From a checkpoint of a small transformer trained on Wikipedia.
Architecture: untied embeddings, normalized queries and keys.
Training: a variant of Muon for these matrices, 605M tokens.
MLP neurons of a small language model. Each row is named by its layer, matrix (gate and up: input weights) and neuron, and shows model dimensions 16-111. Each number is 50 + 10 x the weight over its row's rms, rounded and kept within 0 to 99. A neuron's up and down rows have the sign that makes its largest values positive.
Before each neuron's rows, "fires on" lists the tokens most often at its 100 highest values on Wikipedia text that the model never trained on. A number after a token or word is its count.

fires on: ":" 24, " how" 9, "sh" 8, "-" 7, " |" 6, " covered" 5
L4.gate272:54 55 50 52 48 40 46 45 56 54 76 53 52 57 50 49 44 54 40 50 30 46 54 41 45 45 39 74 54 53 54 39 48 55 62 51 46 30 43 31 57 64 38 53 39 67 47 42 55 75 39 58 67 60 47 45 41 43 47 51 56 42 51 45 63 52 46 51 45 43 46 49 74 51 41 60 52 62 38 47 48 44 47 36 41 37 50 40 39 61 58 69 70 35 50 56
L4.up272:37 44 46 50 36 37 45 50 57 58 57 65 38 52 50 53 48 45 54 54 44 46 48 38 30 53 34 69 50 58 60 55 55 68 56 54 46 66 41 55 36 56 60 45 59 58 40 47 55 63 47 43 57 59 46 52 43 53 43 62 27 45 46 54 52 47 36 75 54 56 56 66 40 48 50 56 60 53 27 55 70 49 66 35 38 48 50 46 52 57 53 75 61 58 47 40

fires on: "." 39, ":" 8, " to" 8, " would" 7, "enc" 6
L7.gate263:44 49 36 69 47 66 57 64 50 51 27 76 46 37 68 63 50 44 50 38 52 52 51 68 41 48 49 48 56 59 47 50 45 52 34 54 60 53 56 60 52 66 40 48 36 32 39 57 65 54 54 65 41 58 27 30 59 62 35 44 63 49 44 57 49 57 47 45 34 62 39 50 51 45 60 46 50 48 58 49 53 56 48 63 44 50 48 42 49 42 28 48 49 48 46 50
L7.up263:51 55 36 57 46 56 32 54 44 50 39 57 47 65 64 44 72 43 28 44 47 41 53 44 39 50 59 65 50 39 40 35 32 39 48 67 43 60 53 60 42 55 26 48 35 53 50 43 40 39 50 41 51 57 48 44 57 37 44 43 49 57 39 60 59 37 51 54 54 50 65 30 55 62 56 67 49 55 25 59 22 55 80 62 36 40 45 37 45 54 67 58 63 35 56 60

fires on: " |" 58, "." 25, "\n" 5
L5.gate159:42 53 63 50 59 71 56 52 54 41 51 33 42 46 57 63 50 45 45 52 63 66 56 62 49 58 39 42 49 52 47 43 79 46 50 57 49 76 50 52 33 54 56 35 55 47 36 55 60 62 83 49 32 71 55 65 52 42 59 47 45 41 50 43 43 52 43 54 51 42 53 43 53 59 58 48 42 60 51 69 54 58 36 42 41 54 55 37 47 35 37 60 35 67 49 43
L5.up159:38 58 58 53 58 32 40 55 53 42 32 57 49 60 47 53 52 52 68 63 47 60 55 52 64 37 52 60 79 53 57 53 60 58 50 29 70 30 52 47 43 39 68 56 52 46 47 56 40 56 54 46 49 45 58 16 55 33 39 55 57 58 52 46 27 53 52 38 44 54 47 48 50 45 39 58 39 60 40 48 37 42 52 65 57 45 48 43 52 48 35 44 57 59 57 54

fires on: ":" 29, " –" 9, "," 8, " except" 7, " than" 7, "." 6
L3.gate133:33 66 70 60 46 46 65 37 44 50 55 42 63 44 49 46 53 50 55 38 69 47 51 25 47 55 32 49 38 41 43 63 34 42 61 53 42 51 47 53 47 35 33 56 47 62 56 48 43 58 60 48 28 60 53 64 52 27 42 32 41 42 47 55 46 40 56 58 43 42 56 48 52 72 44 48 48 45 49 61 47 34 57 56 58 65 50 64 50 29 42 56 53 65 35 62
L3.up133:51 48 54 52 62 51 46 45 58 55 32 68 50 48 45 49 63 52 50 54 42 58 63 53 52 60 41 41 56 60 52 50 38 58 43 79 49 56 26 51 36 44 51 57 51 52 47 42 65 52 69 41 47 57 50 55 45 49 43 54 46 44 44 57 56 56 36 56 53 34 56 55 50 57 52 54 43 40 48 70 41 53 44 43 58 52 78 57 45 45 45 58 40 44 39 46

fires on: "\"" 18, "ant" 13, "'" 7, "ent" 7, " before" 6, " from" 5
L5.gate430:45 38 51 49 58 55 62 41 43 59 40 51 57 52 56 56 64 32 56 55 45 62 58 56 55 52 52 39 50 47 43 44 55 59 50 48 45 41 49 39 41 58 36 51 32 43 55 47 48 61 60 39 58 45 61 53 41 75 14 50 69 52 35 51 54 52 60 45 69 40 53 55 41 44 59 54 42 29 35 33 50 72 26 65 43 39 39 50 31 61 47 46 30 50 32 52
L5.up430:53 40 51 34 60 51 58 42 71 69 50 55 32 55 58 55 57 57 77 53 54 51 31 41 48 77 45 48 63 27 45 45 54 54 26 59 55 42 63 37 54 54 50 39 59 47 45 67 43 46 51 51 54 60 50 45 41 52 38 45 43 27 39 53 51 41 69 73 66 33 58 38 52 62 65 47 40 50 60 48 60 46 55 39 52 33 47 60 43 37 49 60 52 59 48 52

fires on: ":" 61, " " 10, " |" 7, " was" 6
L7.gate654:44 53 46 45 39 50 35 22 37 49 41 57 45 61 39 35 44 39 31 36 57 58 38 49 29 48 45 46 54 63 54 37 57 61 36 68 59 69 36 63 46 63 50 43 55 46 56 57 47 49 52 48 47 57 49 54 37 44 48 41 55 48 44 36 45 40 23 70 33 23 52 49 56 48 58 56 43 52 38 58 57 47 54 39 51 59 78 50 55 30 45 72 61 37 55 67
L7.up654:49 49 60 49 34 51 53 57 32 46 36 60 55 51 31 67 53 46 45 50 59 46 45 35 51 60 60 40 50 58 50 54 34 42 62 38 53 37 45 60 51 53 50 42 56 52 49 55 52 35 44 70 57 42 53 49 39 45 53 34 60 44 52 44 61 31 43 49 50 40 39 34 45 50 56 65 43 42 33 53 42 52 39 50 58 40 59 70 50 24 44 51 72 43 42 66

fires on: "\n" 32, " said" 10, "|---|---|---|---|" 10, " stated" 7, "|---|---|---|" 5
L4.gate591:39 48 52 38 54 52 59 54 43 39 42 41 73 46 46 58 57 34 47 44 54 50 49 14 38 56 61 47 47 40 43 71 49 60 60 57 50 66 45 55 32 47 38 68 55 34 53 55 42 46 72 40 56 31 31 48 49 38 54 50 51 48 41 57 42 46 45 43 44 41 49 38 63 56 30 22 58 54 48 52 53 61 44 59 51 42 54 58 41 54 38 40 44 53 26 47
L4.up591:51 50 69 44 38 49 40 52 51 29 48 38 50 50 40 37 59 50 53 41 62 47 43 35 52 63 61 58 59 68 52 48 50 59 47 57 54 56 58 60 44 60 53 44 51 39 51 51 63 58 53 45 45 49 35 55 25 54 47 58 56 36 46 52 55 47 52 47 49 57 64 41 55 54 36 25 38 48 64 48 53 56 56 57 79 51 66 45 45 44 45 50 34 57 25 33

fires on: " before" 20, "\n" 18, " after" 18, " from" 12, " home" 6, " in" 5
L5.gate702:47 46 51 57 40 38 64 63 47 59 46 39 45 41 51 43 51 56 54 53 42 40 50 59 48 65 57 34 41 52 35 37 42 45 47 40 35 55 33 52 46 55 52 43 39 51 54 67 52 54 69 43 42 54 64 43 58 61 44 48 56 70 40 43 44 50 57 41 52 68 54 24 50 46 34 51 53 26 52 64 42 69 55 67 46 39 38 42 37 31 51 51 33 53 57 57
L5.up702:57 61 61 39 42 39 70 24 65 61 71 41 55 42 67 42 58 50 50 49 62 73 55 32 54 44 63 34 57 49 44 51 35 47 60 40 51 50 49 35 30 49 48 43 24 52 46 39 45 44 71 55 45 50 48 66 54 53 74 57 45 51 35 44 38 35 59 63 54 47 48 53 59 57 46 62 35 59 35 59 63 56 46 35 45 52 34 55 44 36 39 67 54 60 37 40

fires on: " |" 33, ":" 23, "-" 22, "==" 5, "ue" 4
L5.gate844:65 66 40 44 51 45 66 36 42 37 31 50 52 56 43 63 49 49 59 40 61 56 46 47 59 54 35 53 42 44 56 36 34 56 63 59 52 36 49 60 42 63 32 70 39 43 36 55 47 63 62 39 61 47 45 62 58 42 43 37 72 30 45 69 47 48 49 44 48 41 44 54 48 57 51 54 52 67 48 56 40 45 66 50 45 47 57 44 44 35 46 47 41 43 52 72
L5.up844:52 46 37 47 18 45 62 40 45 31 37 55 61 56 37 47 47 39 51 59 47 52 38 26 33 52 57 50 34 48 45 48 55 61 45 46 46 28 46 68 49 48 50 35 41 48 43 48 35 36 40 44 32 65 59 50 51 43 59 26 33 45 52 49 37 52 56 38 41 51 26 23 62 30 50 49 41 38 47 61 44 51 46 44 41 49 51 48 41 52 58 51 57 39 53 48

fires on: "3" 39, "5" 26, "4" 23, "6" 4
L3.gate1187:49 37 59 49 57 38 44 37 45 51 44 45 47 53 37 56 62 50 47 51 64 60 58 58 40 44 39 77 49 30 38 41 42 62 50 54 40 68 71 51 46 40 52 58 53 55 54 46 56 47 67 65 66 40 38 47 39 59 51 43 47 66 47 43 66 46 67 45 43 49 55 36 59 48 51 53 53 24 71 59 47 46 67 53 43 54 37 50 51 50 46 31 44 46 59 43
L3.up1187:52 55 76 32 60 49 54 42 59 57 58 52 50 62 77 45 70 56 46 46 59 57 53 52 60 50 46 78 59 43 53 45 57 31 30 55 32 48 58 61 41 67 37 63 58 57 50 31 46 62 53 59 33 59 42 43 41 48 61 55 48 62 52 48 49 54 37 41 40 54 55 56 53 50 57 59 60 45 64 41 31 55 50 53 59 45 49 57 26 49 66 37 59 32 59 37

fires on: " |" 75, ";" 18, " " 6
L5.gate8:29 44 42 40 70 47 52 51 63 30 48 51 50 29 53 54 56 58 48 45 47 77 54 38 52 59 63 50 50 39 78 49 35 53 58 62 60 47 61 56 54 49 48 60 57 46 58 67 57 67 41 46 44 56 46 54 54 52 35 51 61 62 45 63 47 52 37 39 56 44 47 58 59 46 51 49 44 45 51 63 72 54 38 57 58 51 51 46 51 79 52 52 58 34 44 48
L5.up8:42 39 72 42 66 42 53 51 47 40 32 50 60 54 45 53 52 54 54 32 30 62 70 32 34 53 57 34 55 51 57 38 72 56 50 55 55 57 63 47 60 43 42 54 61 45 50 53 40 50 56 59 44 55 38 42 46 62 42 64 49 66 47 55 53 62 47 49 46 49 36 45 56 39 40 52 51 56 31 57 49 54 40 59 68 45 56 29 47 73 67 46 52 41 60 30

fires on: "." 70, " In" 4
L9.gate759:62 45 68 67 68 48 45 43 36 35 55 64 43 53 51 49 49 65 56 48 63 52 53 53 64 50 50 27 48 55 47 26 55 49 52 59 59 58 46 59 53 53 45 44 44 57 30 49 42 48 50 49 51 36 54 56 33 38 43 52 52 44 67 63 53 60 41 73 54 38 42 71 55 64 59 50 61 52 38 58 72 66 62 62 34 44 48 48 57 64 50 50 47 57 71 41
L9.up759:56 46 36 51 47 57 60 82 58 77 73 54 42 51 32 53 62 48 76 48 34 51 47 57 54 35 48 46 44 47 47 46 45 51 36 23 47 49 57 39 51 50 56 58 55 52 49 64 30 51 49 61 48 46 55 20 43 47 53 50 53 65 40 51 40 41 53 33 51 64 45 42 65 56 40 52 53 55 32 49 49 47 48 43 60 56 40 34 60 38 45 49 42 39 39 76

fires on: "." 31, ";" 26, " and" 15, "-" 9, " Notes" 6
L5.gate22:55 63 45 50 45 55 53 62 52 54 53 68 38 61 58 57 54 56 53 68 56 59 29 60 28 50 62 44 63 53 40 59 51 58 63 45 56 60 57 44 65 53 40 42 34 48 42 43 43 48 61 56 41 59 67 60 41 44 40 37 57 67 52 53 49 61 36 37 47 32 59 41 68 58 45 45 54 48 44 52 46 53 62 58 48 45 54 31 39 63 45 41 58 48 45 48
L5.up22:56 46 50 51 52 45 57 42 69 31 74 54 37 53 60 59 58 48 41 57 58 48 49 59 46 53 68 43 61 49 48 47 50 63 70 48 44 66 72 60 63 39 54 58 54 47 30 60 52 56 54 44 36 39 49 37 32 44 42 63 50 66 56 51 43 60 61 56 61 50 52 38 69 69 48 53 51 54 65 58 36 51 52 43 45 39 35 58 41 38 43 60 53 50 51 49

fires on: " |" 72, ";" 5, "all" 4
L4.gate521:41 43 61 57 66 30 42 60 34 39 55 57 53 36 58 54 59 49 49 52 53 58 73 40 51 36 54 44 53 41 54 37 47 39 45 71 47 48 59 70 60 69 51 51 54 55 36 53 64 66 61 43 39 55 47 56 47 57 48 42 61 61 52 62 42 49 47 53 50 60 55 45 63 57 60 61 37 57 51 64 41 42 48 62 57 55 62 38 45 67 59 39 50 56 43 44
L4.up521:42 52 57 50 66 45 47 53 50 51 47 58 50 58 27 48 54 50 38 58 60 56 54 47 39 58 51 59 39 45 64 33 61 56 42 60 75 51 60 65 50 32 47 43 49 66 49 49 69 73 51 43 29 58 37 60 41 62 60 56 58 53 46 57 49 59 44 53 41 47 62 38 40 48 56 43 35 44 41 45 41 35 31 59 32 30 60 54 56 36 75 57 58 55 56 49

fires on: " that" 22, " \"" 10, " as" 7, " how" 6, " which" 5, " either" 4
L7.gate710:62 58 58 50 44 45 65 46 64 67 51 53 61 48 49 50 48 54 60 48 55 55 55 37 46 41 36 63 35 67 50 55 51 49 46 50 29 39 45 61 44 64 51 47 46 34 48 53 52 52 63 58 57 54 56 52 34 60 42 58 48 37 45 49 42 50 50 45 43 37 61 48 38 34 38 60 60 45 58 45 51 48 66 46 42 61 61 55 35 65 53 41 49 55 43 49
L7.up710:64 45 54 47 34 43 37 49 46 70 46 38 46 58 62 43 39 39 75 56 70 58 47 47 36 50 42 55 45 40 65 43 51 44 53 36 32 56 62 22 56 65 34 39 34 56 42 56 62 76 61 56 46 38 56 49 56 53 45 48 41 39 34 53 43 59 55 42 52 56 51 31 46 52 39 30 58 36 45 55 63 51 65 44 48 49 64 65 37 51 62 42 36 56 39 47

fires on: "m" 16, " qu" 10, "qu" 9, "n" 8, "t" 7, "sp" 6
L3.gate249:50 55 45 47 62 58 53 46 59 51 57 55 72 42 68 53 31 44 36 44 54 63 61 48 66 72 46 46 47 47 51 42 55 51 48 47 35 45 65 53 42 51 52 29 45 49 44 48 58 55 50 67 65 46 69 45 41 47 73 64 58 62 54 66 46 47 57 55 65 31 47 39 54 42 44 57 58 51 48 58 53 59 60 52 57 49 35 45 49 53 46 54 62 63 48 44
L3.up249:63 62 48 41 63 57 62 70 43 46 48 54 71 64 40 35 34 43 48 53 62 66 47 50 45 43 53 58 47 46 47 71 35 56 66 40 49 49 43 46 63 45 31 46 40 49 51 56 52 60 37 58 44 40 49 40 41 51 56 54 58 60 37 36 55 67 57 65 59 48 47 54 40 35 48 61 68 43 40 33 47 46 69 58 58 40 36 48 54 42 51 50 68 41 71 67

fires on: "t" 17, "f" 15, "gr" 11, "n" 9, "j" 5, "ret" 4
L4.gate636:31 57 44 29 48 51 57 45 56 50 41 47 42 57 45 43 42 58 33 60 48 50 48 74 55 60 45 48 37 48 65 60 30 58 41 54 47 39 43 47 29 48 42 31 54 63 56 49 58 60 47 50 29 42 46 43 20 48 56 67 59 37 52 73 45 48 28 47 36 51 39 26 42 52 53 34 52 61 48 47 58 45 48 55 52 54 39 37 50 48 49 56 52 52 41 63
L4.up636:50 58 64 74 56 70 49 58 55 42 54 53 66 40 40 44 50 43 55 58 48 45 57 36 36 49 68 57 57 49 55 28 56 59 21 43 49 31 53 59 61 62 24 47 64 57 50 57 40 50 53 62 44 39 42 54 45 53 67 51 53 45 50 45 63 58 35 42 51 42 64 34 55 33 60 40 62 33 39 39 44 55 60 45 63 46 50 48 62 36 54 46 60 34 63 75

fires on: " " 51, " r" 8, " h" 6, "p" 5, "3" 4
L9.gate189:31 38 62 40 52 49 34 49 47 61 61 36 48 55 44 50 50 47 49 61 46 59 47 53 32 57 54 68 48 32 57 44 34 50 54 53 42 61 35 69 49 32 18 36 52 44 34 42 60 51 41 46 44 57 44 39 66 56 44 48 45 49 48 46 59 50 44 46 34 57 57 48 42 35 40 53 55 73 58 53 40 55 52 43 43 38 42 61 59 46 51 63 46 43 50 41
L9.up189:54 66 44 22 63 55 48 35 64 46 43 64 50 56 39 42 64 62 39 44 45 29 35 42 38 34 32 52 34 61 66 51 47 43 48 41 45 45 51 50 63 39 43 56 58 27 34 51 53 45 42 46 32 52 56 56 38 45 66 40 53 49 52 61 64 41 60 46 41 45 42 69 37 46 54 66 45 41 50 25 52 49 47 46 51 28 47 37 62 60 48 53 51 49 64 41

fires on: " De" 15, " de" 14, "th" 12, "-" 10, "st" 5, "." 4
L3.gate302:55 56 51 53 57 56 53 59 38 61 61 55 47 57 54 47 60 43 44 62 34 58 63 60 25 30 65 53 54 59 45 51 70 67 36 60 52 60 50 43 50 59 61 53 56 56 44 52 43 56 51 56 44 56 41 70 60 54 62 35 46 62 39 45 54 55 67 50 32 36 52 53 57 60 42 61 49 43 52 58 53 41 55 21 48 56 38 24 47 59 71 53 39 46 50 43
L3.up302:52 52 45 66 50 41 54 61 54 49 52 62 43 50 36 49 54 51 63 41 53 62 47 56 47 64 43 52 56 33 40 35 39 50 60 56 46 35 60 64 47 48 79 53 69 57 35 77 50 65 45 64 46 30 64 41 28 49 46 41 46 72 48 66 37 54 60 55 66 59 66 53 55 32 70 53 49 48 53 72 47 56 68 33 48 37 33 41 42 66 48 49 39 47 33 53

fires on: " |" 86, " called" 5
L4.gate262:49 59 37 62 44 32 67 54 52 55 52 42 60 48 25 59 57 60 29 41 51 64 46 58 56 48 52 61 52 60 60 44 66 52 62 39 64 48 44 35 60 66 62 44 43 55 45 51 50 59 33 39 61 34 60 55 49 51 76 66 58 66 47 44 56 50 53 61 46 60 46 55 64 48 31 25 42 49 44 58 58 45 54 70 51 70 48 33 49 63 44 54 45 60 65 30
L4.up262:58 48 33 39 58 41 47 49 61 49 64 51 33 42 34 45 32 51 54 38 43 29 46 39 52 51 60 55 41 53 48 46 47 27 62 55 43 68 35 39 44 53 65 35 62 69 45 57 55 35 55 50 30 63 44 43 45 33 54 36 24 44 50 29 48 37 57 70 47 28 71 55 58 35 40 44 55 46 44 72 39 52 51 39 43 52 41 50 58 58 46 74 41 64 43 58

fires on: "is" 14, "ri" 11, "ini" 9, "ad" 7, " from" 7, "and" 5
L3.gate767:53 68 48 54 34 56 60 52 50 61 58 66 47 49 46 46 55 41 64 54 48 44 26 29 22 48 65 39 41 55 56 50 37 42 52 35 64 46 49 29 51 63 41 49 49 45 51 45 49 57 43 44 53 60 56 48 65 54 63 39 55 31 60 69 37 53 70 54 47 48 53 67 38 55 43 44 81 51 45 48 53 38 61 62 51 37 45 51 44 68 56 45 50 70 42 54
L3.up767:59 56 69 33 44 55 72 66 44 65 68 39 49 54 72 43 38 36 60 27 59 48 40 41 45 56 59 55 49 49 53 43 66 63 42 36 61 47 47 55 56 61 61 35 42 38 48 61 60 48 57 59 58 40 27 52 39 38 45 47 55 53 67 78 44 54 52 45 52 40 55 65 52 44 36 41 59 54 49 52 58 47 65 35 54 44 51 54 46 60 61 46 54 77 49 52

fires on: ":" 42, " UTC" 11, " Mac" 8, " |" 7
L4.gate150:51 40 56 58 54 48 35 39 41 64 31 43 44 61 53 27 37 69 58 65 52 31 44 60 48 37 42 54 45 57 61 42 67 49 41 64 48 65 43 63 52 69 34 60 47 56 38 57 45 38 57 52 56 39 42 52 50 39 29 59 50 46 39 64 42 36 42 62 41 32 42 44 47 43 32 47 52 53 44 45 50 45 37 39 49 66 55 65 51 37 48 70 42 47 60 43
L4.up150:43 62 56 57 49 51 60 49 50 52 45 44 62 39 45 37 33 52 66 55 59 55 31 35 58 48 45 81 56 48 44 46 39 54 65 70 41 46 45 41 46 55 43 53 31 39 42 52 45 56 41 47 50 68 53 50 59 43 61 58 43 45 47 46 57 47 37 49 40 41 53 43 49 56 53 52 31 38 40 50 56 45 40 53 54 53 60 43 41 39 48 53 65 50 71 55

fires on: " h" 53, " ac" 8, "ip" 7
L9.gate510:63 64 40 49 31 34 50 53 71 49 62 46 55 53 51 35 37 52 58 57 60 43 49 51 34 47 45 48 52 69 55 47 48 46 59 51 50 35 36 47 55 50 32 48 64 59 40 32 48 45 53 30 48 54 58 52 44 68 57 51 49 55 67 32 45 45 58 61 39 52 62 42 45 35 39 45 54 60 58 54 51 61 70 66 59 48 43 51 51 63 57 55 51 51 47 51
L9.up510:45 50 44 43 36 45 50 45 37 47 39 58 46 53 54 47 57 65 60 57 45 35 36 70 32 58 46 66 38 53 40 41 55 48 65 44 49 40 49 45 49 39 30 45 54 21 68 43 47 42 57 49 44 48 50 66 40 75 52 46 56 43 33 51 43 60 64 50 44 47 38 45 46 50 31 49 39 52 53 38 72 60 45 46 36 47 30 53 32 56 48 44 47 49 54 58

fires on: " by" 15, "ri" 13, "is" 8, " of" 6, "ap" 5, " operated" 4
L4.gate749:36 62 57 59 43 57 61 58 48 47 52 55 45 48 67 41 43 53 45 39 46 52 26 41 45 65 65 47 54 43 55 65 46 43 47 44 68 49 53 66 50 49 56 60 62 76 51 41 47 63 46 33 55 57 59 38 45 54 44 53 57 46 50 85 28 48 65 46 36 46 26 54 55 67 56 26 25 57 55 34 62 62 49 40 53 45 45 65 47 54 57 47 48 59 50 55
L4.up749:30 44 65 43 56 49 77 44 46 81 45 53 48 60 56 39 54 55 61 43 54 51 61 40 31 49 37 62 36 33 75 44 61 41 55 27 51 67 54 60 51 43 44 70 67 51 48 37 40 61 75 36 51 62 44 35 48 41 57 47 56 68 66 55 55 53 55 49 47 48 51 44 40 56 36 59 40 45 51 64 46 65 62 40 42 48 44 44 41 51 55 59 52 70 54 41

fires on: " and" 45, "." 15, "," 14, " to" 6, " |" 4
L7.gate537:63 70 65 56 65 25 27 52 48 55 55 57 51 52 37 52 42 48 53 54 55 61 69 53 46 50 52 54 52 64 54 33 37 46 62 68 62 48 40 39 44 58 41 57 65 27 59 53 52 60 53 50 35 61 37 35 38 52 37 61 43 49 47 50 49 55 32 71 56 43 57 42 51 49 46 50 44 50 41 51 44 23 45 61 52 50 60 53 52 41 58 60 42 49 55 59
L7.up537:40 40 57 54 47 64 54 38 34 49 53 44 43 67 49 58 50 44 61 42 52 39 42 50 28 59 46 57 54 61 63 46 49 55 38 50 48 56 54 55 62 59 43 42 50 39 45 48 45 57 58 47 55 44 42 66 47 50 57 37 33 60 56 66 70 46 44 42 75 52 56 54 56 39 36 53 55 52 58 57 57 47 31 35 68 46 51 25 51 44 50 60 50 55 48 57

fires on: " Los" 15, " San" 12, " Sant" 9, "ed" 6, " example" 6, " Bah" 5
L5.gate468:51 54 70 52 47 66 78 61 51 67 59 49 28 39 38 50 54 28 35 45 52 42 37 59 59 36 51 38 40 44 51 32 50 39 54 39 47 40 52 62 66 47 51 48 48 55 31 47 32 35 64 36 67 56 64 58 53 57 48 55 29 40 49 56 35 48 53 65 57 44 32 40 51 58 57 48 43 31 53 60 47 63 58 62 53 47 45 46 60 51 31 44 46 51 60 54
L5.up468:48 60 51 56 58 54 39 50 49 47 31 48 53 60 56 42 40 36 65 45 51 48 58 58 76 48 46 54 33 53 54 52 54 44 64 31 15 60 40 28 47 45 32 57 41 57 41 52 59 65 48 41 52 55 61 72 66 46 56 62 62 55 53 49 65 38 65 46 45 43 47 44 65 53 50 68 46 44 50 54 53 39 64 42 30 57 31 59 56 41 41 41 60 57 45 57

fires on: " \"" 78
L7.gate315:57 48 43 63 63 58 46 60 66 56 50 48 36 53 46 66 55 45 71 40 55 63 26 53 60 44 45 53 38 55 51 45 47 55 60 57 44 47 34 44 29 51 55 41 36 59 49 45 55 34 53 44 50 51 49 47 45 61 40 57 41 31 56 63 46 52 31 50 36 52 53 61 52 26 48 52 46 45 62 55 63 44 38 58 58 54 53 36 45 65 57 32 44 49 47 49
L7.up315:70 51 49 44 58 42 34 63 26 51 58 57 43 51 47 53 42 44 47 46 43 37 58 47 65 45 44 38 46 43 50 39 49 37 60 51 44 71 45 69 58 52 49 53 49 38 37 44 57 62 61 34 52 38 61 60 70 64 41 23 50 33 52 55 52 51 57 61 50 35 56 45 42 24 44 56 55 51 43 54 57 49 69 53 47 57 59 47 51 55 61 52 34 43 44 44

fires on: "," 46, " and" 32
L7.gate506:40 43 64 66 52 52 45 49 35 42 45 47 68 37 58 41 54 64 53 46 67 46 46 31 52 55 65 34 38 60 38 51 52 42 29 59 54 63 47 41 62 40 29 51 28 48 57 43 64 40 47 53 42 58 53 43 70 42 51 61 50 45 46 57 56 50 68 42 66 40 56 46 41 47 64 52 50 57 46 64 56 52 36 53 54 60 55 54 54 64 36 54 55 49 33 49
L7.up506:52 62 57 63 59 34 42 67 40 41 36 64 34 29 41 47 60 44 53 60 38 49 55 44 57 43 55 40 40 56 38 40 41 58 66 70 52 44 28 53 61 56 42 50 59 61 53 51 42 48 33 50 44 59 59 35 50 59 46 56 49 39 49 42 51 49 60 57 72 43 46 61 55 38 59 58 66 59 36 48 60 40 53 45 47 62 54 58 49 64 54 65 52 59 55 55

fires on: " with" 39, "W" 10, " for" 6, " of" 6, " With" 5, ":" 5
L5.gate459:59 41 39 48 32 56 48 34 45 55 61 48 65 50 62 49 27 45 59 51 46 58 37 67 57 55 49 34 38 62 47 37 45 48 44 50 36 49 50 36 62 59 36 42 42 52 54 56 40 58 44 54 39 44 46 56 33 71 47 39 52 48 51 49 59 39 39 60 61 60 62 45 44 43 38 54 51 47 45 75 60 52 41 58 56 45 32 59 60 39 58 32 48 47 33 45
L5.up459:35 40 40 34 50 50 42 36 37 47 48 30 51 52 60 58 37 51 69 54 40 53 58 41 34 59 56 54 47 50 56 42 55 47 46 49 53 63 49 37 31 42 49 62 58 53 46 32 42 60 55 58 35 54 53 62 49 50 33 54 43 55 44 61 72 49 49 45 49 76 44 51 29 51 54 41 48 57 52 74 48 70 59 67 46 35 49 50 53 45 51 68 66 42 40 44

fires on: "," 37, "." 13, " For" 5, "$" 4
L9.gate171:43 43 57 63 55 45 52 57 42 45 49 53 48 51 47 45 35 60 73 62 46 47 43 62 24 54 27 53 61 67 55 42 41 42 60 43 70 59 47 49 40 65 43 50 38 45 42 50 56 45 41 57 46 64 46 46 51 50 48 41 39 47 36 73 76 38 42 52 48 27 52 52 54 28 57 38 36 57 42 46 57 73 31 47 50 37 68 55 58 55 54 48 43 46 43 38
L9.up171:45 46 62 43 60 34 51 48 30 41 58 57 43 64 28 62 51 49 56 39 38 44 33 59 45 48 58 66 62 64 53 53 37 38 49 55 60 69 69 40 46 46 33 52 57 37 48 46 47 55 47 47 45 50 38 44 49 51 39 53 27 64 64 73 48 50 45 55 57 47 54 58 41 40 56 35 45 51 53 55 57 60 34 44 62 50 55 53 41 28 49 60 66 45 39 49

fires on: "," 35, " from" 23, "Career" 7
L5.gate353:47 41 65 60 63 41 42 54 50 59 55 61 55 39 63 51 64 72 48 51 47 36 45 41 52 49 65 42 37 60 45 56 47 44 50 42 54 64 50 46 61 53 43 70 57 53 33 35 56 29 67 59 65 37 28 59 29 57 37 47 64 50 37 50 72 49 58 50 56 65 58 61 49 42 46 29 48 52 52 66 55 40 68 50 60 59 58 52 36 50 38 48 47 42 48 29
L5.up353:36 53 56 52 61 59 58 61 56 57 48 69 42 24 57 37 50 55 39 44 55 61 60 37 42 50 65 60 49 58 67 53 54 58 59 19 53 58 44 52 52 57 54 52 64 62 44 44 48 50 32 45 71 53 27 46 61 67 52 43 43 52 48 53 54 70 48 54 73 66 56 60 26 47 53 52 51 71 43 50 55 37 44 55 44 52 41 50 66 42 47 51 53 53 53 38

fires on: " season" 19, " into" 18, " |" 6, "6" 6, " as" 5, "=" 5
L5.gate257:66 64 33 52 48 49 49 52 54 40 45 31 38 52 28 40 45 47 43 33 55 54 42 61 49 51 35 38 55 48 57 63 52 45 53 49 55 40 64 54 63 51 54 58 56 56 55 51 23 61 47 59 45 42 49 48 48 44 57 37 40 62 59 47 67 70 47 51 55 50 40 41 43 56 37 44 40 65 38 43 62 52 49 73 60 68 27 63 51 61 46 53 34 57 47 59
L5.up257:53 41 50 47 63 38 50 75 47 33 53 42 59 55 47 59 52 58 44 49 68 45 48 48 64 46 36 43 60 56 66 69 45 44 63 38 39 45 39 41 42 62 46 40 58 50 56 45 42 40 65 35 40 61 56 55 53 56 49 37 50 79 48 48 80 36 57 57 50 47 54 55 68 56 33 52 42 47 39 66 49 53 67 38 66 74 40 59 65 41 57 53 64 57 40 61